config = dict(
    n_head=8,
    vocab_size=8192,
    attn_scale=0.177,
    tie_embeddings=True,
    init_std_up=0.0229,
    lr=0.00281,
    lr_mult_up=0.638,
    lr_mult_down=3.0,
    warmup_steps=200,
    batch_tokens=[65536, 131072, 196608],
    train_tokens=902600000,
)
MLP neurons of a small language model. Each row is named by its layer, matrix (up: input weights; down: output weights) and neuron, and shows model dimensions 80-175. Each number is 200 + 30 x the weight over its row's rms, rounded and kept within 0 to 999.
After each neuron's rows, "fires on" lists the tokens most often at its 100 highest values on Wikipedia text that the model never trained on. A number after a token or word is its count.

L11.up20,182,212,217,233,208,188,165,143,200,218,175,238,211,162,198,203,161,182,198,219,180,253,165,153,209,201,204,154,227,225,225,227,100,266,146,176,195,162,177,227,207,263,213,173,218,219,169,198,231,261,205,199,219,192,186,201,237,155,109,230,213,195,179,204,219,189,196,215,256,189,231,206,189,150,208,162,201,192,167,202,245,150,196,207,224,277,230,174,155,152,166,223,194,233,238,193
L11.down20,214,216,172,171,200,175,210,245,193,214,187,201,192,254,151,174,206,164,243,200,261,205,213,169,217,178,158,220,219,185,148,216,159,217,174,196,164,219,180,254,206,204,227,217,207,205,202,214,196,196,211,169,254,206,258,199,207,234,165,155,207,150,232,230,119,198,183,207,252,179,206,204,228,164,156,213,237,211,208,217,186,162,179,212,174,137,158,205,268,304,163,221,224,122,184,182
fires on: " " 94, "-" 4

L10.up563,199,168,215,234,203,226,157,171,196,175,193,241,224,185,192,131,176,248,187,182,165,126,240,224,269,178,161,195,198,176,255,160,210,187,206,181,181,165,150,190,166,210,139,206,208,197,218,191,174,198,221,173,207,195,180,201,259,213,204,183,232,180,198,187,186,249,180,193,226,198,184,226,214,196,202,170,160,205,192,217,214,182,163,194,175,218,272,184,208,208,251,182,195,178,212,203
L10.down563,201,226,204,181,220,183,180,190,167,194,212,259,197,235,181,202,248,187,228,211,209,182,205,253,251,155,216,181,188,208,194,158,195,222,230,203,161,228,235,158,240,197,246,123,182,227,158,213,177,236,191,218,196,185,166,217,207,172,241,236,199,154,189,197,199,175,215,172,176,181,230,159,158,147,213,174,211,217,255,152,201,210,235,178,218,220,159,214,223,198,240,209,201,267,190,233
fires on: " out" 21, "ing" 15, "ad" 7, "age" 6, " One" 4

L15.up516,190,206,197,154,232,163,144,226,203,196,172,216,252,144,205,225,219,254,181,205,184,196,130,188,193,139,153,196,199,208,239,175,217,233,252,118,282,167,257,251,165,188,172,204,197,167,229,209,171,168,150,249,205,240,190,201,201,211,184,248,197,157,211,206,205,200,216,231,241,220,238,232,215,231,260,173,208,187,203,219,197,165,232,254,231,182,225,172,165,189,220,227,157,232,164,209
L15.down516,201,208,210,239,200,163,197,179,190,195,165,177,183,219,178,187,228,194,170,193,215,168,230,198,186,194,233,198,194,212,154,169,200,182,150,213,189,214,169,146,184,193,238,203,216,188,239,195,225,160,254,205,164,217,215,155,170,181,118,136,192,246,180,203,211,244,175,218,376,212,195,189,179,210,188,211,231,189,182,188,241,206,237,199,239,191,230,182,212,169,186,212,225,216,200,181
fires on: " " 33, " (" 32, " \"" 24, "-" 6

L3.up669,184,243,198,236,237,202,230,215,160,204,213,214,214,167,177,188,194,189,176,196,242,178,268,188,201,184,203,182,212,168,261,190,249,231,195,144,210,106,192,197,172,120,179,149,155,156,184,182,208,214,206,202,172,189,160,238,232,206,218,160,233,142,237,197,227,176,188,191,215,208,311,211,233,237,186,149,238,219,212,234,234,201,177,181,225,188,178,190,261,210,154,219,213,194,178,171
L3.down669,185,200,199,223,215,179,251,190,243,147,168,188,207,173,147,200,225,201,190,213,217,217,208,206,229,202,214,159,232,164,246,277,199,200,185,175,202,192,217,198,213,189,202,200,235,262,186,222,241,169,233,187,211,201,213,143,177,170,198,175,146,206,98,207,206,240,239,210,193,180,194,200,239,147,192,164,203,179,205,237,200,205,261,221,232,221,232,190,206,244,199,223,259,125,175,173
fires on: "," 24, "-" 20, "n" 9, "ll" 8, "ol" 4

L12.up375,190,195,192,148,123,203,196,217,239,196,188,179,225,235,278,140,228,258,219,204,189,237,150,199,189,196,156,263,144,140,239,204,249,206,195,224,229,223,138,197,235,176,146,194,200,210,159,199,212,130,215,200,190,221,206,175,189,206,170,207,175,232,159,204,174,202,197,232,238,207,185,176,237,247,189,180,239,196,212,171,146,228,182,165,286,214,212,160,199,253,209,216,148,222,216,178
L12.down375,209,167,197,192,149,161,187,227,250,186,233,231,253,243,234,200,199,249,224,137,213,234,221,192,195,264,148,161,207,190,176,118,208,171,200,263,289,188,196,202,258,212,184,153,280,228,220,220,188,233,171,184,174,195,257,169,238,209,215,224,196,208,201,190,257,204,194,215,186,192,168,205,192,203,215,167,190,198,225,181,172,170,192,206,225,247,240,190,133,226,214,238,162,188,224,218
fires on: "ly" 12, " most" 11, "y" 10, "ry" 9, " Hy" 7, "hy" 6

L15.up581,195,167,160,193,210,201,173,192,223,231,218,222,139,214,237,268,178,203,179,255,227,196,156,223,171,180,134,177,187,206,222,179,239,200,205,208,169,189,211,229,192,201,178,218,189,253,152,180,234,178,207,264,154,218,169,207,185,159,198,205,204,186,203,205,227,229,212,208,231,186,150,209,256,204,196,219,221,214,174,231,161,143,251,148,222,142,178,175,208,195,211,201,195,161,207,183
L15.down581,185,217,174,168,213,202,229,235,182,257,185,202,193,188,207,211,169,200,190,201,186,197,203,206,181,141,189,169,193,218,158,212,168,238,207,218,172,191,220,188,167,158,204,202,190,220,157,206,176,252,267,188,223,156,249,242,165,215,177,210,239,210,238,247,209,225,231,175,347,174,228,239,223,173,186,237,176,206,212,201,209,241,180,166,198,163,214,118,234,230,187,170,223,189,160,200
fires on: " (" 36, "===" 34, " \"" 11, "'" 11

L13.up310,197,203,157,203,182,179,187,258,217,224,190,169,259,187,254,179,184,213,168,150,160,237,268,224,219,236,163,220,189,171,220,235,266,141,210,224,192,217,188,251,221,205,210,182,177,159,228,264,174,173,229,181,170,178,247,194,233,207,195,180,225,187,154,252,200,188,143,152,204,231,211,192,225,199,247,160,217,164,214,186,214,180,181,254,265,174,194,151,178,234,249,226,221,226,233,239
L13.down310,239,192,179,207,207,201,180,255,200,226,162,210,199,214,204,196,202,216,196,144,226,192,292,195,204,258,161,194,222,197,171,149,241,154,183,210,214,143,218,189,190,233,199,208,282,224,155,197,202,215,226,215,219,146,212,138,191,156,201,167,195,177,209,228,201,190,194,161,215,194,239,229,198,206,202,188,233,240,269,207,121,235,186,222,202,192,163,226,162,178,199,222,200,207,169,209
fires on: " A" 25, " a" 21, "y" 18, " I" 9, "te" 6, "ly" 6

L3.up112,227,197,250,215,168,229,192,163,222,141,259,196,191,191,161,210,269,144,202,228,183,184,204,155,187,201,180,152,172,191,173,229,190,203,197,246,162,155,136,198,171,204,177,197,207,225,203,201,203,230,163,181,209,204,153,224,207,173,242,229,265,174,191,198,248,151,172,201,156,200,219,190,178,144,206,247,190,170,210,172,153,167,212,212,165,192,215,195,191,129,193,210,227,200,202,176
L3.down112,198,152,187,231,188,223,219,210,156,210,263,197,179,214,227,133,188,198,208,177,167,227,212,185,210,206,156,202,199,219,197,209,209,164,183,200,180,120,185,109,194,228,145,215,192,196,199,189,230,231,156,181,226,210,166,228,189,158,235,184,220,171,227,183,203,215,223,226,211,194,194,168,190,159,253,238,251,148,217,207,219,187,213,148,196,224,219,193,233,123,226,230,211,180,207,189
fires on: " and" 57, "," 40

L3.up592,231,207,211,173,204,162,213,199,186,201,207,212,197,215,161,202,176,160,150,181,217,135,216,261,161,227,190,146,220,230,193,224,232,252,186,182,187,190,135,204,204,219,185,191,192,207,237,204,266,205,212,191,180,199,177,219,129,192,161,183,201,196,214,184,199,165,205,156,262,198,165,176,217,223,215,204,193,222,185,205,179,202,172,178,238,213,156,207,167,206,145,175,224,247,222,145
L3.down592,205,204,181,185,226,199,186,207,243,207,220,207,183,157,205,193,205,223,158,217,204,154,200,210,183,224,140,199,256,222,174,212,178,190,182,184,173,218,137,184,204,159,177,248,166,179,179,232,219,250,257,236,247,222,157,217,129,153,195,193,206,193,177,229,230,218,188,187,272,213,200,193,146,171,207,144,183,210,208,235,230,223,194,182,219,189,203,201,232,247,152,218,216,221,232,135
fires on: "-" 29, " " 18, "z" 13, "v" 8, "ñ" 6, "ji" 4

L14.up425,223,196,205,171,243,162,168,202,205,227,239,209,256,200,187,180,183,211,200,196,221,159,219,180,171,171,124,204,255,214,210,170,244,184,187,198,226,207,210,262,261,222,211,212,206,233,194,199,176,207,180,173,163,246,212,171,213,168,171,219,247,228,183,229,222,161,183,231,207,199,220,215,180,158,281,154,124,197,152,194,206,112,157,153,195,199,173,154,197,167,226,232,187,242,241,176
L14.down425,205,194,251,180,201,202,199,201,201,239,168,184,164,172,215,213,161,263,198,205,199,177,230,193,219,158,252,210,186,162,197,203,189,196,187,256,191,168,206,213,139,209,209,179,182,180,208,187,240,239,196,193,187,179,205,217,232,144,162,195,195,234,249,218,213,225,247,145,266,217,196,190,223,171,179,206,222,251,198,278,274,217,260,179,182,135,158,217,192,162,191,232,234,179,189,192
fires on: " (" 65, " " 20, "-" 8

L10.up213,238,207,189,209,197,168,192,226,225,234,176,216,172,171,221,211,210,209,222,177,237,181,156,199,195,251,215,218,275,180,169,192,182,238,229,199,188,146,151,197,104,218,163,208,171,224,247,180,211,140,211,183,179,211,182,190,211,221,159,214,197,158,197,173,257,211,189,228,254,269,152,184,234,185,216,149,194,212,171,210,164,246,169,192,273,223,174,172,211,249,197,181,185,216,203,199
L10.down213,236,183,149,218,224,181,156,211,179,189,236,197,212,237,155,206,139,194,161,174,135,211,181,205,204,208,231,189,184,191,172,157,140,193,189,200,209,199,190,173,216,154,208,184,223,154,161,218,213,169,205,245,186,203,167,191,212,185,260,172,239,222,260,227,198,239,175,176,144,181,172,229,174,176,192,195,150,200,184,235,177,231,216,210,192,200,208,248,180,213,236,194,177,253,231,147
fires on: "," 30, " not" 19, "\"," 8, " be" 6, " is" 4

L16.up413,190,178,177,203,245,203,239,170,221,171,192,184,179,179,203,226,187,219,213,208,172,180,133,245,215,204,245,193,243,202,215,201,192,226,117,220,240,249,203,205,225,214,116,167,281,154,184,145,203,186,217,232,207,218,209,183,167,191,182,183,219,223,253,206,200,187,201,202,218,223,200,230,193,177,209,232,146,172,208,187,216,194,221,191,153,213,182,191,191,143,219,201,193,233,196,144
L16.down413,166,244,200,197,204,213,224,225,167,222,207,183,226,239,211,141,219,216,164,192,259,209,214,181,197,210,220,258,175,234,185,190,193,198,178,196,273,189,251,215,227,244,160,180,167,188,199,214,168,204,165,232,243,237,151,191,157,212,230,254,254,233,132,291,190,212,216,211,224,182,147,240,178,199,155,236,221,213,195,214,200,212,180,181,184,178,259,230,169,236,201,203,206,218,183,143
fires on: " J" 30, " Z" 13, " Si" 10, " Chi" 9, "-" 5, " Ji" 5

L7.up337,183,227,253,241,205,160,234,188,185,181,192,186,202,220,222,199,213,179,190,183,233,181,156,222,162,181,182,174,198,209,204,165,204,241,244,173,198,105,215,206,228,265,210,212,218,218,175,163,237,199,206,189,199,158,182,201,215,227,170,242,206,183,217,209,253,212,224,162,161,155,180,222,273,247,181,162,175,207,195,180,179,178,178,202,202,202,175,207,217,228,262,229,277,262,204,227
L7.down337,141,243,221,215,224,203,267,212,220,195,236,151,202,219,233,197,186,161,136,177,229,207,202,127,189,186,226,189,251,245,216,184,149,169,209,193,160,216,120,178,241,183,202,192,219,212,180,154,227,174,189,207,183,248,151,179,204,165,225,188,239,192,236,257,192,220,191,220,230,158,152,214,173,255,228,177,205,220,211,148,258,195,200,211,246,193,176,201,219,171,195,211,206,200,202,211
fires on: " of" 30, "=" 22, " " 15, "s" 7, "st" 5

L10.up658,223,195,231,151,208,228,247,227,214,181,230,218,195,172,227,230,277,229,229,198,194,163,217,270,239,175,200,145,182,213,192,203,224,175,227,214,203,214,149,184,238,170,209,281,195,188,160,226,172,164,171,192,240,156,239,191,158,202,162,234,170,213,145,212,231,225,173,210,185,195,182,218,220,239,144,171,166,179,194,223,192,198,228,224,217,225,224,203,212,235,213,223,159,242,261,195
L10.down658,186,206,202,183,180,214,228,143,244,160,175,172,167,185,189,195,191,190,220,196,200,227,192,234,218,197,172,165,257,209,208,211,186,188,221,171,146,230,191,206,220,140,202,231,230,186,181,208,180,219,210,221,222,183,172,162,192,171,206,155,210,165,156,172,191,204,252,229,224,250,186,227,161,192,172,169,248,170,217,197,218,188,185,138,250,214,176,215,159,202,200,198,231,187,219,217
fires on: "," 69, " " 16, " de" 4

L14.up135,201,199,194,199,247,224,207,233,225,169,236,153,269,213,206,246,201,225,174,129,174,179,257,230,182,232,173,193,238,200,173,233,183,194,186,152,205,220,204,256,148,202,229,208,224,162,238,229,224,192,250,197,207,235,211,157,209,214,214,224,197,215,216,223,192,178,187,232,217,261,200,162,165,224,235,206,168,278,228,182,199,218,158,222,253,180,190,172,149,119,216,222,198,214,181,189
L14.down135,202,226,203,206,291,156,224,209,206,153,205,166,253,202,211,204,207,230,181,153,197,181,250,229,184,220,175,201,225,237,193,194,201,199,198,210,170,183,181,224,173,172,247,232,195,180,176,176,219,195,235,155,202,171,160,190,194,178,225,173,276,194,205,227,169,157,203,197,157,185,196,189,185,227,188,204,235,242,220,172,153,228,180,247,216,183,178,212,220,181,190,256,193,201,227,170
fires on: " a" 53, " A" 43

L14.up177,193,212,199,222,215,182,229,168,184,155,169,219,168,181,214,134,159,212,202,228,204,205,234,204,179,261,223,164,200,196,226,212,183,143,182,198,189,199,185,235,207,175,196,192,208,182,218,198,209,202,163,186,172,186,128,171,229,182,220,214,167,185,192,179,172,204,176,219,225,199,210,243,191,227,230,186,184,180,202,209,215,185,224,145,255,185,160,206,224,185,150,154,227,218,152,266
L14.down177,148,159,179,189,188,181,272,226,200,193,192,217,213,158,202,229,233,231,197,160,155,191,188,197,177,206,124,185,263,194,214,189,187,179,217,217,195,168,238,220,241,131,217,230,221,222,175,159,153,204,212,230,228,170,202,213,208,131,203,189,241,206,160,240,184,218,212,255,190,272,214,172,162,158,201,160,246,255,205,215,189,190,227,220,212,244,192,172,231,217,227,249,157,163,225,224
fires on: " " 40, "," 20, "ri" 6

L19.up4,203,195,188,168,249,208,179,215,183,189,204,209,187,207,151,242,197,164,155,223,193,176,183,264,169,247,243,189,237,182,166,241,215,208,184,203,208,191,201,211,200,185,214,178,200,174,175,179,232,180,199,268,170,212,143,170,187,156,221,187,206,207,203,247,193,217,213,227,307,191,202,198,198,209,189,142,164,173,199,223,219,144,156,189,159,216,221,161,186,241,252,195,177,176,191,195
L19.down4,186,214,210,214,259,187,171,206,245,183,201,203,225,155,201,163,184,174,188,218,259,221,154,203,186,169,217,204,155,196,191,229,183,163,169,247,205,126,209,200,189,202,217,178,122,226,183,243,178,187,219,184,262,238,288,162,203,186,154,150,229,159,207,192,205,205,224,201,312,236,144,193,254,206,172,187,210,260,182,240,153,201,195,203,189,153,238,225,221,196,208,209,264,149,177,177
fires on: "-" 32, " (" 26, " dis" 10, " " 9, "\n" 7, " \"" 5

L16.up297,194,174,186,180,172,168,220,258,293,181,148,150,267,125,193,212,203,188,211,169,182,210,204,215,199,183,268,218,203,209,223,199,200,220,162,193,269,177,198,204,233,185,221,204,192,220,192,224,162,163,193,215,174,232,202,238,195,187,223,227,241,212,244,216,249,243,234,224,182,173,184,211,214,137,154,167,162,207,153,217,216,201,160,205,194,214,230,220,163,180,213,200,205,248,175,222
L16.down297,238,212,216,153,169,206,204,183,273,196,185,216,144,163,205,214,230,249,176,241,187,190,163,208,178,193,187,197,236,170,202,254,223,217,197,184,170,210,160,205,195,219,219,161,174,234,189,163,238,170,211,235,219,193,188,167,173,129,168,213,206,186,182,201,201,224,141,190,203,256,137,196,235,163,166,227,217,175,194,176,179,271,202,234,174,226,170,169,236,201,93,167,235,189,190,233
fires on: " C" 34, " c" 19, "C" 12, "ca" 8, "g" 8, "c" 7

L16.up8,280,267,231,179,206,200,203,213,219,183,173,142,211,215,232,223,172,182,173,263,229,193,185,216,187,173,164,154,267,195,178,239,196,224,217,191,236,180,208,170,190,177,226,226,183,161,193,159,188,190,190,158,219,223,225,206,252,185,212,196,218,227,230,226,204,212,136,213,211,206,235,179,177,247,169,217,223,169,230,243,220,192,179,137,195,195,201,184,225,178,142,239,195,221,207,169
L16.down8,206,187,232,184,236,165,174,191,179,206,270,207,165,212,198,163,124,221,182,213,190,254,123,185,249,193,201,246,198,211,197,195,214,205,210,191,257,202,219,201,211,193,141,145,192,203,194,216,219,210,148,209,228,194,177,225,166,213,215,126,215,172,229,230,216,213,199,230,220,213,212,196,178,231,208,236,206,232,195,223,157,160,196,140,235,216,272,211,160,173,205,199,211,204,206,136
fires on: "," 85, "-" 10

L16.up628,174,145,176,184,220,212,220,220,196,184,171,135,201,205,178,190,196,255,198,213,183,168,186,174,144,224,162,232,188,183,167,269,250,218,184,181,224,106,213,216,214,206,224,160,233,203,193,200,191,221,238,255,174,122,191,176,234,181,157,201,233,180,143,247,168,196,218,155,179,214,142,185,199,180,214,138,168,184,199,177,195,203,250,229,230,230,217,188,184,191,202,184,171,176,165,242
L16.down628,164,176,226,213,201,237,248,154,130,192,178,229,183,219,204,192,193,197,232,216,206,195,203,201,282,150,181,153,186,255,191,246,240,216,212,211,152,181,192,217,185,161,182,247,166,226,160,267,202,258,243,128,239,204,141,233,236,214,212,211,213,151,178,222,197,184,219,170,205,277,182,252,215,189,190,210,186,145,186,234,200,230,198,141,225,218,230,262,209,197,153,210,179,187,237,223
fires on: "d" 26, "-" 16, " " 13, " be" 7, "th" 4

L13.up289,241,175,139,131,201,214,192,233,195,174,167,196,209,183,259,204,174,196,173,163,233,218,220,192,181,215,170,193,221,181,243,226,161,208,216,201,153,115,161,140,190,219,242,157,233,209,176,154,229,240,182,203,160,179,202,222,248,212,200,194,155,219,186,163,213,230,252,217,256,239,173,222,184,152,217,210,151,193,193,207,219,162,234,179,254,221,207,191,185,141,267,214,178,237,198,226
L13.down289,142,193,274,138,193,153,167,149,193,191,187,207,201,210,196,196,184,216,183,203,190,198,216,199,241,242,193,268,174,214,186,146,160,180,176,197,212,154,164,233,146,224,231,149,181,169,236,197,184,221,186,184,115,177,216,226,224,146,227,193,189,191,204,221,200,210,187,282,169,198,157,204,179,223,209,191,221,166,161,192,222,168,180,143,211,229,227,171,193,212,212,163,245,180,176,129
fires on: " is" 33, "-" 22, " the" 7, " " 5, " \"" 4

L4.up437,225,190,252,207,143,209,164,184,187,161,187,218,172,203,163,175,209,220,225,206,209,233,135,203,224,193,186,203,218,212,162,219,199,229,213,262,137,186,169,220,239,239,229,241,213,185,171,212,196,191,196,183,230,234,163,218,211,168,214,212,201,196,261,185,197,237,220,243,208,206,200,234,166,159,217,229,207,242,176,214,259,191,187,173,189,200,207,151,129,198,132,155,254,255,242,201
L4.down437,192,199,206,210,233,234,210,185,245,210,195,204,210,225,145,258,190,157,218,194,189,178,201,199,201,237,229,164,224,199,218,180,190,222,152,112,197,184,123,221,213,215,215,183,166,209,229,235,174,172,225,216,170,186,237,179,210,243,161,175,242,203,218,239,232,206,221,171,242,223,228,196,181,184,164,219,216,175,176,181,137,190,177,223,215,145,217,219,170,229,240,221,202,152,151,193
fires on: "s" 41, "er" 8, "'" 8, "y" 6

L3.up309,235,193,248,182,134,204,200,250,237,194,243,239,182,211,205,156,215,202,169,160,245,217,218,178,217,208,217,173,257,206,152,229,196,225,219,186,180,186,247,191,192,178,217,207,238,199,167,220,188,252,197,222,200,202,179,171,182,168,195,217,147,172,233,217,205,227,188,194,188,219,257,188,192,137,204,232,225,202,227,193,150,190,202,204,217,167,164,154,162,189,175,194,194,247,198,185
L3.down309,165,203,187,201,178,253,209,198,198,202,195,215,208,145,227,207,213,182,239,221,240,188,192,226,197,202,171,199,186,199,184,210,213,177,165,168,231,179,207,187,244,211,164,174,233,214,245,185,175,166,196,187,223,209,231,187,195,212,208,170,238,174,151,190,213,252,244,155,223,300,217,162,197,191,183,227,205,139,164,155,149,197,164,179,248,136,169,202,168,197,224,158,141,170,163,202
fires on: "s" 96

L19.up292,247,220,175,181,196,192,192,174,217,217,184,220,223,228,171,207,197,206,165,225,274,161,199,245,155,177,223,222,211,149,252,246,159,220,182,183,177,199,157,219,185,248,182,155,215,235,160,198,266,219,213,187,242,188,176,230,162,208,172,148,253,205,210,218,180,138,161,219,265,227,212,206,176,175,234,152,196,197,166,197,220,214,220,236,187,204,181,153,215,168,149,191,177,181,166,188
L19.down292,200,227,165,223,217,165,217,242,206,187,184,152,150,214,197,166,170,201,253,197,199,247,174,173,196,256,229,154,222,249,198,191,237,199,177,193,224,200,184,193,229,191,180,184,240,170,154,204,230,181,196,188,160,194,208,162,132,164,179,197,184,196,189,182,199,215,227,215,233,202,214,193,213,189,192,228,250,158,177,217,208,115,170,191,192,195,290,203,220,199,167,210,249,214,161,241
fires on: " Ma" 31, " Ka" 11, " Ra" 9, "ma" 8, " Ba" 6, " Ga" 5

L10.up21,139,207,173,179,178,243,159,174,172,205,213,194,194,169,240,230,149,227,198,264,213,240,201,191,201,217,212,192,251,219,177,168,220,158,170,229,264,189,177,203,224,195,190,205,227,172,187,201,119,195,224,234,158,209,203,192,156,234,193,234,205,183,164,164,231,222,189,201,200,191,186,225,169,175,216,183,196,150,230,220,204,184,283,246,166,259,195,173,227,162,201,209,215,185,210,219
L10.down21,190,208,195,159,211,234,203,217,225,202,186,206,183,229,202,152,250,183,205,269,232,182,182,171,171,205,209,230,197,199,245,195,188,160,228,231,222,181,172,237,192,175,268,159,221,126,188,216,192,187,211,198,166,241,193,204,239,223,155,191,219,216,172,200,186,197,229,128,197,170,218,174,167,153,211,203,217,194,186,222,218,219,254,231,212,151,187,214,186,170,191,269,208,205,233,157
fires on: " " 47, " |" 28, "\n" 9

L3.up48,189,138,196,154,159,232,241,221,280,238,228,205,143,207,232,171,257,221,201,201,210,220,208,195,173,201,252,147,226,186,263,206,177,185,186,220,248,145,155,189,203,199,186,176,198,214,154,200,200,201,214,197,166,215,149,208,272,149,198,191,194,198,160,213,214,175,207,198,165,212,221,169,215,212,184,173,185,176,216,227,177,196,162,199,209,186,258,256,171,212,97,151,218,186,215,183
L3.down48,184,273,245,224,179,215,203,191,185,159,204,190,231,182,238,134,113,174,220,233,226,214,223,176,196,176,266,187,280,185,217,161,186,166,222,132,205,253,185,144,181,190,177,193,191,156,233,242,221,211,178,192,193,200,272,199,208,160,216,223,160,244,175,198,199,204,180,196,179,148,235,156,238,193,173,180,212,233,140,215,179,210,185,183,241,215,210,206,196,215,197,209,197,216,226,193
fires on: "'" 48, "ton" 7, " lead" 6, "pos" 5

L7.up618,149,171,197,159,250,178,244,174,168,214,215,213,218,177,222,212,252,168,138,190,201,221,195,183,251,231,232,202,191,213,208,224,233,171,184,217,174,231,196,215,169,223,192,215,159,157,233,238,208,205,204,150,206,209,253,211,111,222,228,190,174,248,175,189,192,216,175,226,137,185,221,210,251,193,213,209,128,179,217,186,223,219,137,186,179,221,171,215,201,213,244,197,193,196,207,222
L7.down618,160,215,215,208,203,164,216,205,212,201,186,263,178,194,222,220,167,183,202,200,223,207,171,207,215,192,200,205,175,197,265,171,167,131,222,229,188,210,160,191,193,222,184,183,206,223,190,211,266,198,260,217,229,261,157,188,126,187,231,186,185,201,234,202,162,173,144,205,230,147,169,198,223,195,226,199,134,160,154,229,259,202,187,219,221,181,168,177,190,242,153,186,232,192,196,186
fires on: " and" 19, " of" 17, " the" 14, " &" 11, "s" 7, " a" 6

L16.up470,253,187,173,170,210,226,229,177,175,162,180,178,191,229,138,221,228,225,237,225,130,178,194,204,214,202,154,194,187,194,181,177,240,180,188,185,230,172,173,239,206,215,233,174,170,175,188,190,226,138,169,184,214,185,210,169,206,182,173,199,213,198,140,192,199,196,181,229,160,153,214,152,178,264,196,166,163,213,210,240,224,167,203,195,186,200,220,200,195,135,257,246,230,189,259,147
L16.down470,136,192,243,205,177,235,175,217,219,251,228,262,193,221,184,193,227,172,194,197,177,196,225,213,207,243,226,216,162,243,228,201,190,263,201,210,218,174,210,218,194,205,219,185,162,241,182,229,174,182,202,130,215,247,236,179,212,199,179,184,183,222,232,240,186,192,237,208,225,201,170,247,262,149,172,213,192,164,174,181,168,167,206,171,166,142,228,187,193,236,235,140,192,203,164,203
fires on: "\n" 42, " by" 11, "al" 7, "5" 4, "-" 4

L14.up339,144,202,246,247,197,169,181,165,171,152,190,230,190,178,181,181,213,150,200,152,156,198,192,163,238,141,172,186,140,209,235,139,144,221,199,198,181,190,231,218,210,214,178,183,173,190,220,190,176,223,226,202,178,199,204,207,236,150,242,210,206,188,223,192,224,222,224,173,271,197,242,217,182,158,202,234,247,219,187,203,220,186,202,183,199,221,236,213,204,146,249,198,226,209,213,176
L14.down339,208,166,262,221,225,189,248,197,216,222,184,141,210,167,150,160,186,244,147,239,229,175,207,133,242,199,209,204,228,225,151,213,254,180,215,209,242,236,158,154,198,206,193,205,210,229,203,198,212,159,221,172,151,219,156,186,236,176,197,227,199,182,203,235,155,172,194,207,201,201,223,184,228,225,171,120,206,188,178,202,226,271,192,235,214,210,181,171,233,235,169,167,215,231,181,203
fires on: "st" 16, "lo" 9, "-" 9, " of" 6, "en" 5, " all" 5

L7.up320,197,182,176,217,163,202,172,208,179,196,180,207,274,218,238,169,194,123,224,219,217,226,151,165,222,174,198,206,220,175,183,214,184,209,202,205,238,219,190,195,155,137,135,204,221,175,177,243,211,228,162,270,207,180,234,167,195,186,156,191,204,237,201,149,238,185,193,207,226,176,194,213,204,229,265,187,197,250,256,170,191,237,177,179,166,209,142,181,257,198,191,202,176,184,177,223
L7.down320,199,202,247,157,158,226,162,229,166,238,213,232,200,153,188,259,197,237,258,194,239,182,209,225,247,156,188,225,163,252,152,175,200,191,191,164,183,229,213,210,215,223,227,175,181,166,211,200,196,233,247,210,160,173,241,222,192,187,226,141,199,234,183,148,211,168,170,143,239,211,188,189,236,205,223,194,169,203,171,199,244,179,160,239,156,182,258,143,213,152,229,184,216,229,109,161
fires on: " |" 24, "\n" 20, " " 11, " Seats" 4, " GD" 4

L12.up23,181,208,165,155,243,170,170,141,229,166,194,199,189,158,219,230,163,237,183,219,221,194,168,177,233,169,184,230,200,156,252,140,232,191,217,194,180,260,229,195,215,199,192,166,192,215,200,252,250,216,189,225,278,197,205,216,265,183,240,228,173,175,147,162,184,229,195,172,202,204,187,214,194,205,226,198,207,211,210,228,253,188,203,250,216,207,177,171,216,194,159,223,220,208,157,145
L12.down23,197,170,211,205,244,231,172,180,199,182,195,195,194,206,214,163,251,231,157,188,233,230,257,210,241,186,143,176,213,153,198,179,232,204,190,223,187,193,143,242,193,231,223,157,160,157,139,199,183,210,245,207,219,239,173,192,221,230,192,226,211,218,185,166,170,230,199,205,237,233,209,182,209,197,227,164,199,234,235,182,185,196,256,253,132,198,186,207,229,169,192,231,207,157,213,160
fires on: " |" 22, "|" 18, "ign" 6, " career" 6, "\n" 5

L12.up620,161,232,183,231,260,160,193,168,202,181,168,212,261,148,197,192,271,179,191,229,201,201,276,173,175,156,211,178,206,157,167,198,213,209,179,185,231,146,202,227,206,158,230,215,186,181,263,230,272,181,169,243,173,243,182,189,155,175,172,237,205,190,195,166,207,113,191,157,207,205,199,207,162,254,214,171,208,162,226,223,224,182,153,205,216,153,212,218,129,158,205,191,224,160,222,215
L12.down620,168,234,233,144,199,251,146,192,206,198,165,253,232,191,183,192,265,178,249,176,221,212,213,234,191,156,159,201,192,248,168,202,261,183,141,120,185,277,198,192,194,240,211,246,217,248,206,137,220,193,250,204,169,235,148,226,214,176,226,200,201,215,255,144,205,200,213,157,240,232,219,205,216,214,251,157,176,207,179,158,218,206,224,169,176,159,214,214,193,215,208,219,195,206,210,204
fires on: " " 62, "w" 4, " the" 4